From a checkpoint of a small transformer trained on Wikipedia.
Size: 12 layers, width 192, 3 heads of 64, MLP 768 tanh GELU, vocabulary 8192, 7.11M parameters.
Architecture: biases, tied embeddings.
Training: a variant of Adam for these matrices, 546M tokens.
MLP neurons of a small language model. Each row is named by its layer, matrix (up: input weights; down: output weights) and neuron, and shows model dimensions 32-159. Each number is 200 + 20 x the weight over its row's rms, rounded and kept within 0 to 999.
After each neuron's rows, "fires on" lists the tokens most often at its 100 highest values on Wikipedia text that the model never trained on.

L3.up569,206,142,198,203,193,222,188,190,200,183,217,196,193,185,237,193,183,207,172,181,210,202,167,217,197,210,208,166,168,166,150,189,187,177,222,210,188,175,168,226,177,178,228,178,208,215,194,205,218,189,213,194,216,166,183,176,184,215,236,193,196,175,220,199,173,213,193,214,194,169,169,225,220,238,190,186,186,182,161,213,235,204,188,213,199,179,209,212,166,194,217,248,193,223,177,230,182,200,219,213,193,207,187,211,192,190,175,220,232,194,218,218,219,178,193,170,196,186,207,173,181,216,185,192,209,193,201,223
L3.down569,167,208,186,195,208,168,190,207,210,233,185,197,243,205,194,219,219,186,183,238,178,187,200,164,216,220,217,195,203,229,226,190,218,217,167,231,176,212,218,171,206,251,195,217,245,197,229,201,188,228,185,226,192,189,193,204,215,212,166,213,222,173,232,176,178,206,208,180,205,229,181,189,221,166,176,167,233,199,203,195,216,208,183,211,192,216,194,148,206,218,205,219,191,222,200,189,194,221,210,205,196,205,187,202,186,193,186,209,181,221,228,177,184,224,171,201,194,190,236,235,191,199,203,224,221,184,217,191
fires on: " year", "ough", " after", "ier", " years", " while"

L4.up6,206,181,208,191,178,172,220,150,230,212,179,174,227,203,219,192,184,201,199,209,209,195,214,197,194,204,207,191,176,194,178,213,213,151,197,177,213,213,192,201,197,210,184,173,197,203,210,219,206,193,214,240,195,199,214,237,204,215,192,188,205,186,207,203,177,194,243,212,231,190,199,203,184,197,194,182,179,224,254,211,176,231,162,220,197,214,205,197,227,217,219,191,220,182,184,225,201,165,185,181,207,188,201,196,199,189,182,164,237,234,213,178,178,189,242,201,198,197,215,187,194,186,203,217,173,186,200,215
L4.down6,187,198,198,199,229,186,203,229,186,205,222,187,192,223,193,202,226,172,204,210,216,191,181,198,197,215,201,195,216,193,215,196,168,209,175,210,188,178,203,221,213,230,219,232,226,220,169,184,193,214,199,160,169,191,208,202,194,185,220,206,226,225,197,172,213,206,178,221,181,191,191,208,199,192,203,208,195,184,166,187,204,195,212,176,201,158,190,182,167,199,183,219,200,217,227,208,193,208,214,198,220,203,190,243,198,189,199,264,190,206,172,183,186,196,181,194,182,192,167,185,185,204,192,187,213,222,190,190
fires on: " be", "we", " se", "r", "ü", "na"

L4.up219,209,208,227,219,210,170,217,216,197,175,217,171,209,196,209,198,161,138,194,199,183,173,189,199,212,213,184,168,181,243,191,185,208,204,227,212,198,208,189,220,188,218,168,194,224,213,200,212,201,206,211,191,207,220,188,186,195,231,199,233,212,167,222,164,191,240,162,210,207,169,196,200,220,175,169,213,202,188,194,198,198,205,196,199,198,206,183,200,183,199,202,204,172,215,176,186,191,182,199,222,192,172,210,216,196,165,186,215,178,178,192,198,249,211,171,206,188,197,152,218,205,225,205,232,166,177,230,176
L4.down219,185,191,170,219,221,212,204,236,188,203,202,180,219,207,196,192,211,209,190,174,200,200,198,185,204,206,212,191,151,228,188,206,190,203,199,213,201,213,183,196,217,215,206,217,213,186,224,196,228,197,192,192,211,198,198,194,208,186,208,209,243,174,205,203,187,238,196,172,197,170,184,181,239,174,158,191,198,196,180,189,208,205,183,194,192,199,191,189,178,217,197,217,219,201,202,177,193,187,169,200,194,196,175,184,213,179,146,207,214,200,230,198,204,187,213,226,183,191,224,223,205,213,183,203,209,186,218,200
fires on: " years", " season", " year", " months", " days", " week"

L4.up581,187,188,204,224,177,190,159,177,218,214,233,205,182,193,196,184,212,204,215,200,213,180,188,195,210,226,196,211,179,208,194,159,174,182,215,179,196,263,178,195,184,200,190,198,185,187,196,231,219,177,204,210,213,158,216,217,179,207,216,166,185,185,197,227,202,228,209,229,219,160,217,235,250,185,199,240,177,193,230,211,158,216,237,227,239,199,229,192,186,209,219,215,217,222,221,222,199,181,167,229,209,175,207,184,225,188,201,210,187,226,202,226,186,197,205,198,186,184,194,212,183,175,194,174,174,183,178,222
L4.down581,227,193,168,173,231,212,208,242,191,191,209,190,203,231,235,202,225,186,150,198,203,186,227,190,159,208,214,199,214,170,180,220,223,184,176,207,194,188,206,201,213,186,210,172,195,243,200,174,186,217,227,184,204,202,240,206,241,200,209,231,162,208,193,169,203,218,187,164,203,223,177,196,167,208,217,200,221,183,153,209,217,200,182,209,163,197,220,222,217,202,214,174,193,181,180,147,198,203,181,186,200,234,190,198,226,193,203,201,203,177,193,167,213,191,211,217,200,202,209,226,228,202,207,204,221,207,206,203
fires on: "\n\n", "ca", "}", "=", " Alex", "no"

L6.up761,229,189,206,218,196,200,164,215,179,225,207,181,194,195,170,186,215,246,208,218,161,180,219,190,204,214,202,218,215,159,223,178,203,225,222,206,199,219,210,229,164,225,203,224,194,220,202,199,196,204,193,206,195,174,218,227,188,166,196,149,199,215,196,211,199,187,204,210,219,199,168,221,219,186,207,206,190,225,203,208,206,185,231,179,213,195,197,191,192,220,174,170,174,208,161,186,169,191,177,217,196,203,201,184,154,211,202,216,205,188,206,219,191,174,221,222,175,206,223,175,146,214,198,194,175,245,201,173
L6.down761,205,170,172,198,211,206,135,204,232,221,200,181,189,192,198,252,194,198,195,221,169,206,206,214,201,215,176,242,214,203,206,175,186,223,219,207,200,197,185,199,214,222,192,197,185,203,186,205,200,190,163,244,205,209,168,207,191,185,224,194,223,209,224,198,216,186,226,216,223,232,215,227,191,228,213,183,193,195,211,218,187,220,203,200,186,197,172,207,229,188,228,218,205,205,186,181,236,251,199,195,191,223,207,220,207,227,188,213,253,195,191,203,162,168,205,160,249,195,201,184,202,187,207,200,223,214,222,160
fires on: " of"

L6.up213,205,202,188,223,221,184,211,163,216,124,178,208,231,193,210,222,211,190,213,168,221,182,197,162,206,216,219,200,200,204,214,168,219,196,219,163,203,198,196,198,214,213,183,177,192,234,161,200,220,152,185,181,199,184,200,210,178,206,192,183,211,223,176,173,197,180,238,204,207,195,241,237,183,190,213,195,202,211,195,152,224,185,193,238,240,176,196,238,189,191,235,211,167,185,189,237,217,224,240,171,200,219,222,205,194,200,159,201,208,188,198,204,188,193,204,208,192,228,172,193,234,199,218,216,213,211,195,174
L6.down213,232,211,222,192,175,236,156,196,205,227,184,186,192,208,196,237,142,190,188,189,205,233,174,223,196,174,224,193,176,205,195,186,203,232,176,190,201,199,194,222,219,212,186,228,189,231,209,177,215,199,227,192,190,210,245,195,189,187,209,226,218,194,177,193,183,198,198,196,175,220,172,179,146,202,200,222,170,198,226,216,201,207,191,189,164,186,236,225,223,203,217,213,210,201,238,180,224,216,229,188,179,236,180,217,186,219,226,193,194,190,212,193,249,209,183,209,207,208,190,217,204,206,212,194,196,196,181,205
fires on: " Gu", " inter", " al", " Ja", " ski", " Á"

L6.up487,229,188,186,210,180,178,206,209,227,228,187,215,210,226,176,202,198,215,187,227,188,199,241,169,213,174,207,200,221,209,221,196,196,197,206,206,200,217,216,236,202,206,186,186,211,182,183,182,197,214,182,198,195,219,183,193,212,232,198,150,193,220,212,213,181,189,195,198,207,166,250,188,175,206,162,211,197,198,219,193,181,180,256,190,184,167,225,199,192,189,194,217,187,185,180,192,218,213,224,192,210,236,154,210,204,213,208,200,228,156,184,195,215,182,175,234,205,187,225,217,183,241,190,191,172,218,204,159
L6.down487,184,218,216,174,205,204,183,195,223,195,188,183,181,176,173,167,195,226,189,208,199,209,185,202,204,220,172,185,220,179,200,206,202,208,189,209,234,200,236,195,177,192,201,201,201,185,200,177,149,192,202,170,201,192,189,200,210,216,192,208,206,199,184,171,212,206,168,192,206,171,183,223,193,187,199,242,223,210,188,186,203,209,200,189,165,191,211,189,183,195,165,140,187,195,195,230,170,172,216,199,221,194,214,204,181,155,219,184,184,221,226,235,205,186,173,247,226,213,167,197,180,202,208,208,206,231,213,217
fires on: " in", " under", "ps", "lt", "é"

L4.up288,202,197,202,234,240,151,209,175,198,230,201,192,144,191,186,182,224,190,183,227,166,168,198,167,191,223,186,233,228,201,189,176,176,195,192,191,191,217,207,230,196,193,190,221,161,199,199,220,224,184,205,232,192,244,179,222,205,164,154,191,184,191,215,194,220,217,208,222,223,173,197,174,205,217,205,209,219,199,189,230,183,238,208,179,207,199,233,198,205,187,213,228,206,195,209,207,178,199,200,191,212,186,219,188,222,169,203,217,199,193,183,202,187,217,230,186,156,187,205,213,218,212,207,197,178,166,205,206
L4.down288,170,198,152,150,197,200,171,197,230,217,206,188,193,192,219,213,215,180,212,203,229,209,234,229,205,201,244,223,170,177,210,244,173,226,186,200,173,190,154,200,189,233,199,187,197,216,194,184,206,214,197,198,232,190,207,216,202,227,195,207,206,184,168,186,200,215,193,199,217,195,189,198,201,204,223,209,180,187,207,188,202,188,214,185,162,185,224,189,227,212,171,158,195,186,223,202,223,214,199,182,194,215,178,199,191,190,194,183,227,181,203,177,229,190,188,193,218,214,199,171,195,198,198,210,223,209,170,221
fires on: "\n\n", "=", " St", "El", " Z"

L6.up662,192,170,225,231,204,196,178,184,207,217,184,202,213,216,193,203,208,187,209,192,163,225,229,165,225,204,181,191,223,215,242,215,194,216,207,222,217,202,214,220,193,188,168,221,213,158,228,191,196,205,224,205,163,189,210,216,171,229,208,227,213,214,206,228,201,226,206,199,196,222,174,218,156,211,209,216,199,188,199,184,190,184,203,148,168,193,182,199,217,189,197,236,202,173,206,173,235,191,196,228,189,205,200,180,215,154,196,182,165,202,205,207,206,199,207,240,186,198,199,181,208,240,208,192,188,188,215,205
L6.down662,173,219,238,227,193,178,216,205,174,160,218,189,196,196,206,162,223,187,220,225,215,185,198,189,207,184,173,207,231,234,186,191,221,182,197,194,207,205,243,193,168,206,200,206,211,188,204,197,237,200,241,176,207,204,173,169,199,216,211,185,166,210,203,177,178,213,211,171,188,157,207,188,231,199,173,199,194,211,180,193,177,181,244,185,239,217,209,225,174,216,171,169,184,222,218,210,185,202,190,171,198,178,212,210,183,199,207,236,154,206,206,234,182,179,202,211,207,187,217,188,195,188,215,198,197,215,204,219
fires on: "T", "par", " T", " t", " ch"

L4.up449,200,166,200,198,241,202,220,219,204,225,212,197,198,214,244,181,205,195,185,244,187,170,189,177,235,194,186,179,228,183,181,178,202,191,191,183,189,179,216,252,213,228,164,192,182,199,206,204,228,239,177,203,245,232,204,221,218,234,211,225,198,170,183,200,206,209,201,220,227,175,196,171,192,211,185,212,196,216,206,230,249,189,175,224,183,211,218,188,183,244,182,211,203,185,180,210,188,207,194,169,196,191,192,211,205,239,193,202,194,219,198,163,206,228,192,215,232,177,170,200,191,210,204,200,216,170,170,199
L4.down449,180,221,181,220,147,219,177,183,205,192,216,194,203,186,185,211,203,192,168,161,222,176,216,198,241,217,235,226,176,193,214,220,221,176,208,227,222,234,178,200,182,197,203,223,171,226,221,210,181,213,201,196,175,206,191,166,178,214,191,176,220,219,167,178,201,207,190,156,211,208,209,180,183,222,188,243,180,224,199,210,178,200,199,202,197,184,179,244,188,180,226,188,194,183,210,200,193,187,213,199,189,173,187,207,210,218,224,147,201,160,196,197,170,184,187,197,233,181,210,193,180,183,207,171,205,222,209,218
fires on: " to", " must", " US", " can"

L6.up741,242,198,215,209,191,198,186,211,221,212,180,196,206,182,185,227,175,184,214,187,213,176,210,185,197,176,212,199,237,165,220,205,200,194,205,168,248,212,190,220,180,211,169,214,237,216,212,193,211,190,215,200,183,182,204,188,191,195,215,204,226,208,193,199,210,227,227,216,180,172,238,200,190,221,233,217,219,222,217,208,189,189,160,194,226,175,204,248,229,199,222,211,238,215,210,179,237,194,181,180,206,218,213,222,216,204,232,193,209,158,208,186,187,224,179,191,202,208,202,217,177,231,206,240,214,191,189,174
L6.down741,228,207,244,195,191,182,196,186,187,190,200,190,219,168,158,188,172,200,196,186,220,204,195,227,222,131,251,157,214,192,182,184,217,200,165,171,175,204,207,216,207,201,198,203,215,212,189,211,195,207,220,181,195,207,198,203,169,233,210,205,170,203,186,196,194,200,158,205,204,180,189,199,184,174,215,230,179,227,192,199,209,167,199,193,198,198,233,168,174,164,225,209,208,192,199,199,180,209,202,188,191,171,223,206,189,158,227,183,169,188,168,225,197,234,181,222,201,261,200,175,209,196,193,214,186,245,173,214
fires on: "ig", "ti", "j", " dra", " stat", "yg"

L6.up147,200,186,212,191,195,198,228,201,177,221,190,226,206,212,191,211,191,205,205,211,246,167,222,237,190,185,190,213,185,195,188,192,211,208,211,210,211,198,199,194,184,195,159,219,239,210,229,183,209,178,196,195,218,198,217,213,193,186,169,198,168,202,189,220,195,204,228,188,205,195,183,208,216,207,234,199,184,191,211,220,209,196,193,176,192,175,216,186,232,179,197,185,214,167,253,225,201,207,221,200,195,213,221,220,230,213,203,209,170,205,224,207,204,171,181,193,208,174,206,176,198,204,234,234,181,197,155,188
L6.down147,194,204,206,184,204,202,236,213,196,210,223,173,200,226,195,199,190,186,188,193,226,243,235,183,202,184,174,212,230,186,180,199,185,167,196,197,203,192,206,201,190,203,183,223,187,155,205,211,172,208,211,185,225,175,181,214,172,189,176,219,174,192,197,228,198,189,220,167,187,164,171,201,213,159,175,229,182,168,180,186,208,181,189,176,194,231,198,184,162,181,188,172,187,191,197,219,160,199,168,200,210,201,166,201,204,186,182,195,177,203,205,210,190,192,160,199,209,235,202,184,209,174,176,204,180,237,209,213
fires on: "d", "j", " ca"